python train.py --n_layer=16 --d_model=160 --n_head=2 --n_kv_head=2 --head_dim=64 --d_mlp=512 --vocab_size=8192 --activation="swiglu" --norm="rmsnorm" --norm_place="pre" --norm_eps=1e-05 --positions="rope" --rope_base=10000.0 --rope_fraction=1.0 --qk_norm=false --attn_scale=0.125 --bias="none" --tie_embeddings=false --parallel_block=false --init="normal" --init_std_qkv=0.0605 --init_std_o=0.0 --init_std_up=0.0605 --init_std_down=0.0 --optimizer="muon_variant" --lr=0.0119 --lr_mult_qkv=0.7 --lr_mult_o=4.0 --lr_mult_up=0.83 --beta1=0.9 --lr_head=0.00429 --grad_clip=2.0 --warmup_steps=200 --schedule="wsd" --decay_fraction=1.0 --decay_shape="pow" --final_lr_fraction=0.0 --batch_tokens=32768 --seq_len=1024 --doc_mask=false --train_tokens=149300000 --steps=4557 --dataset="wikipedia_en"
MLP neurons of a small language model. Each row is named by its layer, matrix (gate and up: input weights) and neuron, and shows model dimensions 16-143. Each number is 200 + 20 x the weight over its row's rms, rounded and kept within 0 to 999. A neuron's up and down rows have the sign that makes its largest values positive.
After each neuron's rows, "fires on" lists the tokens most often at its 100 highest values on Wikipedia text that the model never trained on; "fires after" lists the tokens most often just before its 100 highest values on Wikipedia text that the model never trained on. A number after a token or word is its count.

L4.gate44,235,200,207,173,186,199,158,174,221,211,216,191,188,198,234,183,209,183,230,202,171,225,184,210,205,236,197,214,173,185,180,222,207,223,209,213,205,216,221,228,204,221,190,195,197,204,192,188,196,221,215,173,190,202,210,190,231,192,198,160,209,218,200,200,168,196,179,246,191,213,169,155,213,212,175,211,209,255,222,195,235,193,198,207,228,177,185,206,214,213,214,216,190,194,217,183,198,169,188,182,204,223,189,191,187,224,185,209,155,220,204,200,177,176,185,223,180,195,190,215,182,179,240,201,196,207,214,208
L4.up44,205,194,194,203,184,195,187,179,170,191,183,205,158,212,201,174,164,179,203,168,198,234,201,200,211,217,193,212,171,208,197,246,168,198,215,231,203,195,209,215,234,211,211,205,197,219,210,209,154,175,222,176,210,166,225,194,248,179,186,175,173,201,215,188,188,213,213,234,202,207,146,186,223,171,171,199,191,229,190,204,204,199,204,209,204,190,204,177,207,228,223,198,198,205,224,202,212,178,217,187,194,235,186,183,200,226,201,211,141,229,210,171,183,156,200,216,196,171,236,213,186,188,234,211,213,210,198,208
fires on: "3" 24, "5" 24, "1" 14, "9" 12, "6" 10, "2" 7
fires after: "2" 76, "9" 14, "0" 5, "1" 4

L5.gate32,221,184,199,216,190,191,207,171,195,210,204,208,211,265,220,234,218,238,201,204,213,195,181,187,181,171,206,206,198,203,188,211,195,172,205,209,206,214,200,184,202,183,222,189,208,195,231,211,182,221,221,191,183,204,147,246,212,199,180,182,210,185,204,219,195,176,164,212,232,229,218,205,238,202,189,222,173,219,224,168,189,199,216,221,196,198,156,193,197,208,219,208,189,194,206,187,180,175,203,235,214,164,168,165,196,188,179,216,220,184,157,216,185,213,226,198,205,189,199,194,208,185,221,192,195,181,245,187
L5.up32,209,190,228,186,209,200,195,225,187,169,223,201,198,205,193,193,204,185,187,241,204,205,206,189,205,228,179,213,218,207,198,217,188,155,214,187,234,189,232,200,196,195,170,220,189,198,200,212,184,206,185,161,192,195,242,234,180,175,179,190,189,215,197,188,215,216,220,219,174,204,109,187,203,210,250,197,231,193,194,198,243,206,194,172,221,200,229,176,216,212,215,199,199,219,203,188,197,199,223,227,159,216,203,185,230,193,193,207,197,221,207,178,222,166,211,178,191,183,204,245,225,206,211,219,210,216,182,221
fires on: "5" 26, "6" 18, "8" 13, "4" 13, "9" 11, "2" 11
fires after: "1" 49, "2" 31, "0" 13, "9" 7

L7.gate389,211,205,196,205,195,151,239,245,219,176,203,226,209,227,170,226,225,192,199,216,204,215,195,229,198,163,186,223,201,187,200,179,224,215,210,205,211,209,250,172,183,212,173,189,229,177,216,201,206,187,199,180,178,194,179,185,237,186,213,219,172,222,187,206,174,218,178,202,192,206,186,198,220,223,222,205,188,203,204,211,196,194,224,193,186,205,195,169,214,208,204,202,191,199,232,170,185,195,203,183,237,203,179,217,231,210,151,176,229,227,193,232,209,208,197,200,181,227,172,192,188,230,157,185,200,191,187,222
L7.up389,234,175,194,194,199,198,206,221,200,211,163,220,248,225,225,197,226,199,188,214,202,201,213,194,200,212,208,170,180,184,189,179,198,190,188,175,219,193,199,172,206,177,212,223,205,219,200,214,191,198,216,208,190,202,193,193,191,176,195,182,197,211,186,173,230,176,205,223,200,223,242,210,185,200,188,205,161,180,193,206,237,176,181,222,206,241,230,172,183,195,211,189,211,180,217,234,199,196,191,157,201,172,179,207,184,223,199,197,194,235,197,201,192,219,181,202,211,211,201,209,212,228,201,182,237,262,197,171
fires on: "\n" 61, " Conference" 10, "," 4, ")" 4
fires after: "\n" 39, " =" 8, "Annual" 8, "s" 5, "9" 4

L8.gate379,201,214,227,198,233,206,181,211,204,179,184,195,216,195,183,201,201,201,203,195,193,194,202,189,169,258,206,223,163,186,201,212,193,199,203,194,199,163,173,192,189,188,215,199,205,210,194,216,158,206,190,213,186,198,198,186,190,175,192,181,207,186,168,200,204,212,135,194,199,195,199,209,189,206,193,193,188,256,174,195,220,229,191,189,218,196,202,187,152,180,181,183,191,240,195,214,176,207,167,227,213,211,193,247,212,224,193,227,200,222,185,197,180,201,184,194,201,174,179,212,197,217,177,186,200,161,234,206
L8.up379,153,187,190,194,179,154,174,212,200,244,210,210,230,205,207,225,201,173,223,192,222,203,195,170,158,206,149,179,197,201,199,200,222,216,202,208,172,200,186,227,205,202,196,218,201,245,195,227,221,218,185,173,197,223,179,180,228,189,196,222,188,229,215,216,199,240,214,196,186,222,229,189,206,179,205,205,163,194,191,182,180,195,194,217,214,223,188,211,223,199,206,194,182,213,210,194,194,220,229,192,201,160,215,243,190,215,214,166,231,200,208,193,205,210,201,209,208,137,207,227,235,184,193,191,179,234,203,197
fires on: "2" 49, "1" 22, "–" 6, "8" 5, "9" 5, " $" 5
fires after: "0" 60, "9" 13, "–" 4, " " 4

L7.gate362,207,216,195,181,196,212,204,184,183,183,170,202,186,229,211,179,207,204,187,204,198,186,169,172,225,243,219,209,214,180,206,183,167,207,205,198,195,188,199,175,195,203,211,229,207,193,212,229,190,221,175,191,218,225,166,231,210,191,154,195,162,191,211,217,182,200,192,214,200,211,214,263,195,193,213,209,201,214,183,180,245,172,172,213,217,201,194,194,160,182,188,224,240,219,239,199,178,205,235,177,244,198,187,213,182,190,205,183,230,206,198,195,202,175,192,172,174,187,193,249,217,211,211,197,206,205,231,189
L7.up362,209,212,171,192,203,146,213,162,223,220,203,196,179,178,193,188,197,222,230,216,215,166,223,199,203,219,211,181,209,217,163,168,193,209,197,209,217,172,214,195,240,200,201,155,230,215,196,184,187,175,193,193,167,189,189,199,208,201,171,191,217,237,223,186,175,199,201,200,226,201,212,194,157,208,223,193,170,224,170,195,201,200,193,228,170,204,183,223,172,158,161,220,205,173,189,198,215,192,224,224,206,154,194,219,169,229,193,179,204,180,200,208,211,214,161,175,206,237,196,219,211,193,179,224,214,203,214,179
fires on: " " 43, " /" 20, " in" 6, " lb" 4, " Time" 4
fires after: " |" 36, ";" 8, "9" 6, "7" 6

L10.gate143,218,185,174,242,177,185,223,220,232,163,194,198,180,192,240,215,171,202,205,245,179,208,175,203,179,195,211,189,160,192,197,195,187,182,195,213,210,165,199,178,190,204,176,224,209,208,206,175,215,229,183,225,194,215,214,208,217,191,193,213,203,207,184,224,211,202,193,175,165,186,224,229,201,179,201,195,182,207,208,194,184,197,216,168,207,219,178,212,206,234,227,221,195,185,225,193,215,203,191,194,211,221,168,174,202,179,199,218,203,203,181,231,221,188,225,177,201,203,210,191,193,217,202,210,193,181,196,211
L10.up143,210,186,217,239,199,182,210,210,181,182,222,183,205,219,199,205,206,200,193,216,178,181,177,200,194,236,243,200,202,175,196,198,187,187,211,188,186,171,196,188,212,207,215,218,186,228,197,240,221,240,187,161,209,232,200,171,209,191,189,209,200,211,184,242,190,216,191,186,185,143,196,188,205,228,219,195,189,164,228,254,230,223,210,189,184,193,198,217,226,190,233,185,200,177,210,185,198,219,196,216,204,216,205,172,187,207,204,233,206,169,194,211,188,176,228,180,196,194,208,210,250,221,208,218,184,213,226,207
fires on: "s" 95
fires after: "'" 91, "’" 4

L10.gate501,204,211,182,211,204,226,194,205,181,166,163,219,184,195,230,200,220,203,184,223,204,213,205,201,169,178,242,185,260,191,180,213,211,191,220,221,203,206,211,213,211,197,154,193,198,176,184,187,219,177,171,161,175,198,226,186,213,235,201,210,189,181,188,229,228,232,186,181,189,180,197,177,196,226,245,162,237,172,179,207,177,182,212,160,216,174,201,174,189,183,193,233,221,195,175,184,206,181,209,203,213,196,206,206,195,209,231,179,168,229,157,191,203,185,180,219,189,210,207,199,192,205,212,197,196,198,174,187
L10.up501,216,206,216,208,176,186,197,236,194,178,189,205,239,214,204,182,178,212,202,216,200,224,198,213,219,203,201,196,159,229,207,195,176,195,188,221,170,200,189,190,193,197,190,238,240,182,179,195,202,212,221,187,206,217,208,211,238,190,170,182,202,204,201,205,217,207,208,199,221,229,205,238,191,211,216,220,218,193,185,255,188,211,190,227,230,193,205,150,198,167,164,185,188,189,210,215,210,187,195,181,181,219,225,218,175,202,146,202,153,225,163,206,168,199,167,192,241,183,225,219,217,203,184,234,179,230,194,177
fires on: "\n" 78, "." 22
fires after: "\n" 78, "s" 10

L8.gate204,220,184,211,201,194,206,185,224,172,215,187,227,203,217,201,175,225,208,151,205,216,169,230,196,154,179,200,228,217,202,237,219,178,215,189,199,200,226,189,224,214,230,221,241,223,178,206,227,207,171,199,199,174,170,213,201,179,191,185,180,171,187,163,223,250,224,173,189,209,196,184,217,211,193,210,220,214,213,211,194,213,211,183,188,179,196,191,192,190,209,246,208,209,218,192,201,195,233,201,202,229,185,185,211,233,213,214,206,191,219,203,173,228,220,200,199,201,192,207,182,166,221,177,204,217,231,185,210
L8.up204,240,171,184,202,231,210,183,239,176,218,182,190,183,185,229,217,214,182,180,190,191,233,167,223,195,187,190,189,223,203,222,179,194,176,223,211,226,193,215,196,206,177,199,188,192,178,197,202,155,227,191,187,207,172,215,190,198,183,211,201,210,200,228,186,195,238,233,191,178,170,193,193,210,210,181,208,183,231,204,191,200,190,159,198,172,183,207,240,194,180,202,209,220,217,196,174,231,188,191,166,200,209,188,176,208,195,176,192,175,197,213,207,171,159,187,186,186,231,174,204,177,216,235,199,170,191,213,237
fires on: "0" 46, " |" 17, "8" 12, "9" 5, "7" 4
fires after: "0" 37, "%" 14, "8" 11, "7" 11, "6" 4

L3.gate293,209,199,191,190,175,203,213,226,199,204,220,168,182,212,172,190,186,220,192,224,222,248,214,201,209,216,210,198,217,192,183,201,213,171,184,201,174,207,176,184,201,189,209,186,207,210,155,190,196,188,196,191,218,244,221,231,203,182,180,228,173,203,194,167,209,209,173,177,197,191,233,196,175,214,209,183,198,215,215,211,226,214,170,167,204,168,222,188,183,243,231,197,203,205,169,160,220,240,188,199,190,201,173,196,200,204,212,178,172,241,203,208,223,202,193,216,178,199,192,181,196,191,219,218,231,170,249,203
L3.up293,202,199,187,193,187,210,226,238,198,202,226,186,196,173,149,193,204,182,222,232,203,194,223,198,188,243,199,247,242,238,202,172,244,211,203,211,206,193,179,233,194,184,185,192,232,216,196,203,188,178,195,197,212,217,210,220,196,189,205,181,197,187,222,205,181,206,170,202,201,189,211,204,179,224,167,184,156,218,221,177,170,159,206,207,179,201,207,200,177,207,168,222,195,178,200,160,223,221,228,231,204,194,177,168,183,211,204,167,193,217,171,181,224,191,203,190,207,220,186,179,206,217,214,198,222,188,215,213
fires on: " " 72, "ي" 7, "0" 4
fires after: " |" 65, " " 6, ";" 4

L7.gate222,191,210,227,206,219,203,190,210,180,185,175,176,196,165,203,170,241,215,216,212,184,200,195,180,203,197,208,209,171,230,198,253,194,218,197,190,189,211,206,238,221,225,175,231,234,182,176,198,196,195,206,191,219,179,202,162,169,180,204,207,205,173,194,188,241,231,174,148,208,236,171,199,177,216,177,208,191,192,193,208,172,210,204,194,209,173,203,179,221,178,214,235,201,241,196,213,197,213,202,214,216,197,215,206,201,188,185,237,183,203,202,227,200,217,204,189,211,179,181,197,206,150,202,205,215,180,194,232
L7.up222,187,178,227,197,187,189,212,231,213,189,182,222,189,192,191,212,188,181,164,229,200,171,176,194,200,235,181,199,211,176,213,171,184,229,191,201,197,198,211,179,206,201,196,261,202,190,192,187,212,150,193,205,185,193,200,200,238,190,207,214,222,169,195,213,254,194,194,225,199,199,181,208,192,225,202,193,187,201,181,202,177,179,216,206,195,203,210,202,193,191,191,222,201,210,205,188,189,189,207,190,159,198,220,175,166,204,210,220,196,200,215,216,216,146,167,172,180,236,179,195,185,164,196,165,176,191,257,162
fires on: "6" 33, "7" 25, "0" 15, "8" 8, "4" 5, "2" 5
fires after: "3" 34, "4" 18, "1" 15, "8" 12, "5" 8, "0" 7

L7.gate294,212,176,205,166,205,225,190,225,201,180,185,243,199,220,196,187,183,203,181,227,201,159,183,180,185,201,179,176,200,187,251,186,174,226,205,235,179,225,217,214,196,223,198,211,204,196,169,198,224,212,202,199,193,189,212,197,183,193,192,178,227,206,214,208,203,204,202,258,214,187,149,216,150,203,199,214,228,177,205,199,186,163,198,155,200,204,182,223,177,203,193,213,230,198,197,210,217,192,184,234,208,163,225,229,194,180,185,178,190,161,228,181,232,188,211,208,203,209,186,184,175,218,211,224,190,188,172,191
L7.up294,210,263,219,206,236,190,202,227,217,200,211,204,198,216,197,194,165,220,181,192,195,181,206,207,193,202,170,201,168,184,175,201,189,173,224,234,192,214,178,224,237,216,219,200,227,220,214,219,184,182,177,228,194,200,171,182,212,205,174,163,172,197,174,228,187,206,205,204,209,244,192,226,221,204,168,209,173,237,185,194,188,197,163,194,209,207,204,199,171,230,186,184,204,216,190,225,188,220,168,165,189,226,186,210,223,193,219,220,190,201,179,189,169,186,220,191,217,194,229,188,240,214,203,198,185,162,214,158
fires on: "8" 42, "0" 22, "9" 10, "7" 7, "1" 5, "–" 5
fires after: "1" 36, "2" 26, "3" 16, "0" 8, " " 4

L3.gate435,220,201,214,207,185,214,199,213,191,214,242,199,219,206,209,212,210,220,183,204,181,191,179,196,213,165,215,211,206,197,230,208,189,169,210,206,233,224,205,197,194,208,176,206,199,189,219,238,187,193,203,180,165,200,245,210,196,161,190,215,233,158,196,206,196,201,195,182,204,178,172,244,207,194,232,217,199,230,183,196,221,173,196,238,203,194,189,174,199,201,193,224,165,230,188,208,220,221,199,194,175,155,204,201,192,241,189,184,197,220,215,172,174,215,218,187,201,205,220,174,153,215,220,219,179,209,245,183
L3.up435,228,209,225,216,191,209,204,171,220,217,187,202,219,193,193,208,212,195,214,173,217,179,193,194,210,193,199,196,225,181,214,209,198,207,206,182,238,203,206,194,219,176,206,184,203,193,217,209,214,206,206,173,189,188,241,198,186,174,187,193,244,188,210,202,225,216,205,211,211,228,166,249,218,190,206,197,194,196,221,228,227,178,166,236,202,167,169,187,200,190,216,229,190,240,195,183,232,201,190,173,178,215,210,176,219,226,179,181,185,189,213,180,166,227,216,212,193,183,207,173,191,180,213,225,235,228,192,201
fires on: "9" 53, "8" 40, "7" 7
fires after: "5" 27, "9" 17, "7" 14, "6" 12, "4" 10, "3" 8

L11.gate156,196,236,198,213,196,222,193,229,179,234,184,189,214,196,184,195,186,194,194,194,209,185,191,203,174,231,200,227,220,207,194,158,222,237,203,180,206,174,183,218,196,186,201,206,201,231,189,219,201,176,194,196,168,178,179,190,240,204,174,190,174,203,242,185,218,181,170,201,198,185,200,190,207,178,198,207,225,225,193,175,182,210,185,205,166,198,224,177,152,191,170,197,189,192,211,194,182,203,205,205,247,249,207,198,189,187,196,206,261,192,214,200,179,204,172,181,207,172,204,191,194,219,202,178,179,213,182,189
L11.up156,189,190,199,202,181,190,212,189,207,224,194,173,201,197,207,191,162,173,227,207,176,194,185,200,160,193,184,213,194,222,184,244,237,182,183,173,176,206,185,201,188,267,188,210,176,203,217,199,164,180,213,179,192,177,219,200,192,233,199,206,196,185,228,199,178,188,225,177,194,173,208,218,172,192,195,196,195,188,235,191,231,182,172,189,228,245,185,165,193,201,187,184,220,233,170,187,209,237,217,176,236,208,178,214,186,222,189,189,208,191,201,228,200,189,205,206,199,201,210,173,204,185,167,188,220,192,208,192
fires on: "8" 19, "7" 15, "0" 12, "1" 11, ":" 7
fires after: "9" 44, "0" 13, "-" 10, "7" 6

L8.gate417,199,164,191,246,161,189,233,203,172,208,200,196,176,209,181,220,160,213,194,200,205,231,177,237,184,178,195,213,186,217,183,213,214,186,207,227,176,201,193,233,202,233,194,231,207,191,212,223,218,214,210,193,189,215,182,215,168,218,198,251,186,179,195,235,281,204,193,217,192,207,212,206,187,221,210,196,197,166,188,239,174,205,247,220,173,217,247,224,194,191,224,181,192,198,184,196,179,193,217,200,208,234,223,212,161,203,203,229,200,221,203,207,193,206,192,198,191,217,193,208,154,202,190,211,203,186,187,202
L8.up417,184,204,171,207,204,171,195,244,200,236,193,181,196,217,205,193,178,191,175,199,189,192,219,223,186,202,211,196,198,213,219,171,186,167,226,179,174,176,197,188,195,197,221,199,210,225,226,209,213,199,182,217,195,182,175,179,207,201,190,215,217,203,211,234,222,216,200,204,200,225,207,181,153,209,225,201,185,219,205,238,223,205,230,202,203,204,245,237,237,211,180,226,207,205,187,155,195,223,186,171,212,211,240,194,194,198,211,197,228,213,225,158,233,226,187,194,221,203,222,200,205,202,225,194,193,223,177,221
fires on: "|" 57, "." 33, "s" 5
fires after: "\n" 57, "'" 8, "s" 6

L7.gate437,209,212,227,176,183,191,199,224,178,191,181,231,199,237,211,222,228,217,199,206,214,206,200,212,210,232,166,181,216,206,170,173,190,210,197,207,189,194,217,210,222,167,206,215,203,242,200,216,176,204,228,187,174,185,203,176,151,224,191,207,210,184,189,202,226,219,172,229,189,149,198,173,225,212,232,202,188,183,217,221,208,192,218,226,182,204,225,186,180,179,194,166,209,226,226,185,215,197,205,216,203,161,168,180,229,227,183,233,213,230,183,194,198,246,194,199,208,226,217,200,201,154,189,206,195,201,207,222
L7.up437,162,218,185,196,189,181,216,201,191,222,210,202,191,211,176,190,174,207,211,181,170,172,178,194,148,223,221,219,166,222,201,206,219,187,202,216,164,212,212,204,212,219,174,176,201,228,202,202,161,208,133,207,188,224,206,168,188,196,197,239,227,232,212,198,183,216,229,185,176,197,204,224,187,214,194,213,182,221,213,231,218,208,188,210,190,199,207,221,205,173,183,170,202,212,176,202,176,207,209,225,179,178,215,221,161,186,196,192,210,205,198,207,174,193,205,205,182,208,213,204,197,161,212,190,217,196,216,205
fires on: "/" 44, "2" 29, "1" 6
fires after: "0" 34, " m" 11, "N" 4, "p" 4, "–" 4, "ter" 4

L5.gate63,190,210,224,217,206,224,228,183,214,195,210,169,193,211,150,207,170,207,186,192,206,217,219,210,181,203,232,217,223,189,237,222,218,177,222,202,184,185,198,192,226,204,213,183,208,216,191,230,204,217,224,189,215,199,191,207,201,207,142,153,210,234,176,164,208,218,182,206,169,171,191,184,208,203,209,216,230,209,225,211,225,198,189,182,190,196,185,152,226,205,195,229,192,202,201,220,198,211,202,242,230,189,203,192,194,241,171,201,202,198,182,256,188,195,193,194,186,170,201,166,155,180,205,200,171,212,214,214
L5.up63,203,219,180,166,217,194,212,209,211,161,192,261,208,203,204,191,200,210,192,219,227,227,195,193,174,189,188,205,181,221,198,135,224,248,201,196,219,201,211,187,178,198,223,202,195,195,205,183,196,165,191,204,194,222,203,220,226,155,198,224,188,190,193,232,227,218,225,192,184,180,156,184,211,205,211,229,191,194,193,138,191,210,195,206,174,196,195,193,196,202,162,175,206,241,194,154,191,224,200,199,203,196,185,212,216,189,196,224,197,213,216,200,209,199,219,227,231,223,202,225,218,232,227,218,207,196,243,182
fires on: "9" 45, " though" 12, " used" 9, " although" 6, " because" 4, " known" 4
fires after: "1" 46, "," 19, " be" 4

L12.gate110,208,210,212,189,237,193,227,189,201,206,241,192,160,226,163,222,190,177,222,186,191,215,186,187,193,215,232,213,200,167,180,235,179,160,187,231,191,198,181,200,200,206,187,201,192,184,176,192,229,206,180,197,181,171,190,225,203,187,228,240,208,219,212,196,196,191,221,221,199,197,184,201,165,227,187,187,199,214,184,214,183,174,242,186,182,190,232,195,179,196,169,161,211,233,221,200,158,212,227,190,219,216,189,224,184,224,185,181,188,201,196,198,212,233,190,183,189,189,178,197,179,186,183,243,195,176,196,201
L12.up110,226,206,217,205,176,208,193,235,170,209,181,194,198,196,198,218,198,211,212,226,209,217,212,188,180,201,210,186,192,163,232,181,209,209,208,167,199,206,222,209,153,227,172,222,178,219,206,220,214,189,188,191,233,160,212,180,196,200,186,191,211,188,190,196,209,222,208,196,166,214,187,179,233,172,197,186,214,233,205,213,191,192,187,209,206,198,216,205,219,220,223,240,165,182,195,182,230,179,181,217,180,166,189,185,209,208,202,183,195,184,206,213,231,187,207,188,226,142,223,141,216,221,207,232,227,230,237,196
fires on: "2" 30, "9" 27, "0" 26, "3" 5, "8" 4
fires after: " " 36, "9" 30, "0" 28

L12.gate340,200,180,199,195,173,208,210,241,187,233,197,219,221,191,176,182,185,173,235,183,200,206,204,194,197,214,203,206,187,206,219,203,229,196,237,197,198,178,180,211,199,190,208,174,190,180,198,209,199,194,163,187,205,226,215,207,227,228,230,169,202,169,223,211,205,144,185,239,196,222,198,195,178,180,174,226,198,213,186,201,190,189,236,205,213,188,165,207,190,205,186,191,196,196,193,216,183,222,193,204,187,186,185,214,230,174,187,171,205,216,158,189,151,247,200,192,206,193,214,167,197,170,192,183,248,172,207,182
L12.up340,202,204,233,190,210,194,209,218,195,212,178,210,205,194,179,229,153,175,207,215,227,166,207,223,198,185,208,184,195,184,155,194,223,209,205,185,174,187,190,211,172,193,201,234,184,203,197,169,176,243,193,173,208,187,205,189,208,219,235,210,204,188,220,204,227,181,153,187,217,221,223,184,215,181,181,206,204,186,150,212,188,217,228,207,197,205,166,186,216,191,182,202,207,220,209,194,176,182,246,220,207,187,182,201,210,193,200,196,207,202,175,222,182,215,207,177,185,175,227,160,211,203,145,196,194,174,226,173
fires on: "2" 18, "1" 17, "9" 16, "8" 12, "0" 11, "7" 8
fires after: "9" 27, " " 25, "0" 20, "–" 18, "1" 5

L8.gate114,175,163,207,206,208,157,191,191,175,220,171,212,208,170,221,215,169,193,181,195,223,195,178,188,189,204,201,184,190,209,178,250,226,227,210,167,238,190,165,168,178,179,158,204,174,199,204,179,150,229,187,213,207,221,201,208,207,188,224,200,246,183,214,204,221,221,200,203,209,202,201,238,190,207,167,204,162,198,173,214,189,184,231,210,191,226,211,210,219,182,187,216,189,226,201,182,170,209,222,202,218,209,169,232,236,178,216,190,194,233,216,196,198,198,217,176,197,162,184,191,197,161,191,190,176,197,212,205
L8.up114,176,161,214,227,206,153,184,177,191,234,199,211,178,176,204,214,186,216,167,195,188,232,226,191,187,204,162,171,164,228,214,243,197,200,189,197,192,191,148,166,169,185,164,206,176,201,177,208,177,188,199,204,211,226,184,190,227,183,223,204,210,212,199,235,208,179,197,207,207,194,189,214,216,197,211,199,173,203,197,235,204,205,210,225,202,214,227,198,203,227,211,206,192,223,174,195,177,211,195,181,219,196,146,203,213,208,203,177,177,215,234,212,183,182,222,181,204,199,177,192,241,190,164,206,172,180,200,205
fires on: "9" 35, "8" 19, "1" 12, "0" 12, "2" 10, "7" 6
fires after: "9" 34, "0" 28, "1" 18, "–" 11

L12.gate277,203,219,234,208,189,190,220,188,183,182,213,200,217,213,198,209,182,211,193,207,201,215,220,198,186,179,183,185,206,211,177,195,158,188,171,178,168,218,209,209,172,190,205,170,234,203,214,205,171,168,191,183,197,210,197,156,179,220,186,231,192,200,207,198,192,208,231,217,159,228,224,198,215,218,211,184,196,201,175,194,209,218,193,184,164,209,197,188,165,196,211,172,199,191,219,204,193,201,188,208,175,197,196,209,216,178,176,215,174,152,207,217,148,187,186,204,182,175,224,225,193,214,177,152,175,190,196,227
L12.up277,212,199,181,224,213,192,194,238,203,201,175,205,202,190,202,199,218,209,185,224,220,205,171,169,181,193,259,223,209,196,170,206,213,207,205,205,155,184,199,191,219,213,208,186,189,185,192,209,210,223,229,170,199,249,239,202,231,200,208,217,215,195,184,215,201,213,202,185,215,180,190,201,188,206,228,171,195,187,193,199,166,220,200,202,191,177,201,226,243,184,200,156,219,227,182,192,197,191,164,184,198,182,181,194,169,217,183,267,182,198,186,227,209,206,199,162,163,175,204,181,198,152,229,207,189,207,197,212
fires on: "2" 58, "1" 41
fires after: " " 84

L7.gate403,219,207,198,193,185,193,230,199,214,186,174,190,203,208,201,199,192,205,187,173,203,208,197,181,187,186,203,210,170,218,223,220,189,204,205,236,179,211,225,201,191,187,178,182,212,215,195,199,202,192,251,236,205,166,234,203,200,165,206,197,207,209,186,185,204,170,202,192,188,204,185,229,200,182,198,208,185,232,229,192,165,192,221,170,204,231,209,238,186,201,197,186,228,193,179,186,244,198,179,226,195,187,160,186,225,184,203,184,163,190,196,221,210,209,228,157,222,217,185,216,203,156,183,186,198,223,201,226
L7.up403,231,206,213,217,223,201,205,215,235,209,203,259,212,229,225,222,223,158,230,208,232,237,226,231,203,204,218,182,181,205,214,174,195,173,201,175,178,198,218,192,222,193,219,227,204,242,208,186,182,221,182,215,175,212,216,207,188,196,216,168,221,189,183,239,220,207,179,194,190,200,210,201,239,190,211,193,193,227,223,206,208,173,163,180,226,193,226,181,156,225,216,243,217,215,194,209,185,197,216,204,183,205,190,216,199,154,214,212,160,240,215,198,190,206,218,200,221,196,198,192,196,188,159,206,227,200,190,189
fires on: "6" 40, "5" 23, "0" 14, "2" 9, "." 7, ")" 4
fires after: "2" 23, "4" 19, "3" 16, "1" 8, "8" 6

L8.gate333,189,201,196,180,211,184,188,189,207,211,212,242,230,191,213,210,208,225,217,261,179,210,216,199,206,198,210,200,198,217,190,205,213,194,201,223,236,235,188,228,226,211,230,200,217,193,236,201,173,188,184,187,186,177,177,204,211,189,195,216,188,208,171,206,205,197,218,207,216,242,186,219,200,205,222,243,180,202,215,221,218,205,192,182,173,145,217,170,194,152,210,255,200,188,199,191,181,212,205,150,210,183,182,182,205,241,203,220,176,186,203,189,186,178,214,198,208,204,222,157,179,182,212,216,212,206,214,224
L8.up333,188,221,207,187,190,193,208,164,181,219,193,212,199,198,224,197,206,177,216,159,177,210,220,196,195,178,202,208,188,163,216,175,190,222,203,195,211,197,203,206,199,195,229,236,215,200,182,211,239,169,167,216,215,164,232,162,186,190,187,197,207,175,280,204,220,237,233,193,223,208,210,179,182,171,184,209,189,197,192,190,204,163,194,197,201,225,190,171,212,188,207,229,212,173,174,181,212,217,247,204,200,188,202,186,191,182,188,205,199,197,211,186,213,164,207,190,199,182,197,216,198,191,228,194,214,159,207,211
fires on: "0" 48, "9" 8, "5" 5, "8" 5
fires after: "0" 34, "3" 18, "5" 16, "4" 10, "2" 4

L8.gate414,173,207,193,194,197,206,188,212,199,165,188,175,196,220,193,193,175,159,204,191,229,227,202,192,182,205,203,214,207,191,181,187,170,222,167,155,190,172,227,222,177,223,211,226,218,178,229,214,159,179,206,188,216,239,202,166,195,205,217,211,221,222,205,209,151,221,205,198,199,201,207,160,207,173,203,182,223,193,188,223,240,200,225,224,199,209,166,187,195,177,190,176,184,185,153,229,195,194,210,163,203,220,216,209,190,194,144,196,209,211,209,224,176,182,217,196,211,184,193,224,230,218,196,185,182,175,198,194
L8.up414,200,190,186,211,215,198,195,167,178,199,199,196,186,204,211,216,196,217,167,204,171,193,202,210,169,231,234,241,196,190,192,190,190,183,216,202,172,214,204,215,163,200,217,175,241,158,207,189,160,189,231,220,197,233,211,195,186,160,186,210,225,205,175,186,201,187,208,184,198,224,204,211,195,185,216,155,196,174,193,193,183,224,211,193,177,226,199,172,211,226,217,171,206,193,176,174,185,195,221,193,219,178,219,204,197,197,163,201,221,199,185,229,203,225,199,168,240,192,184,234,210,237,210,206,183,182,226,213
fires on: "2" 39, "1" 31, "r" 14, "C" 6
fires after: " " 38, "°" 11, " −" 9, "′" 7, ":" 6, " The" 5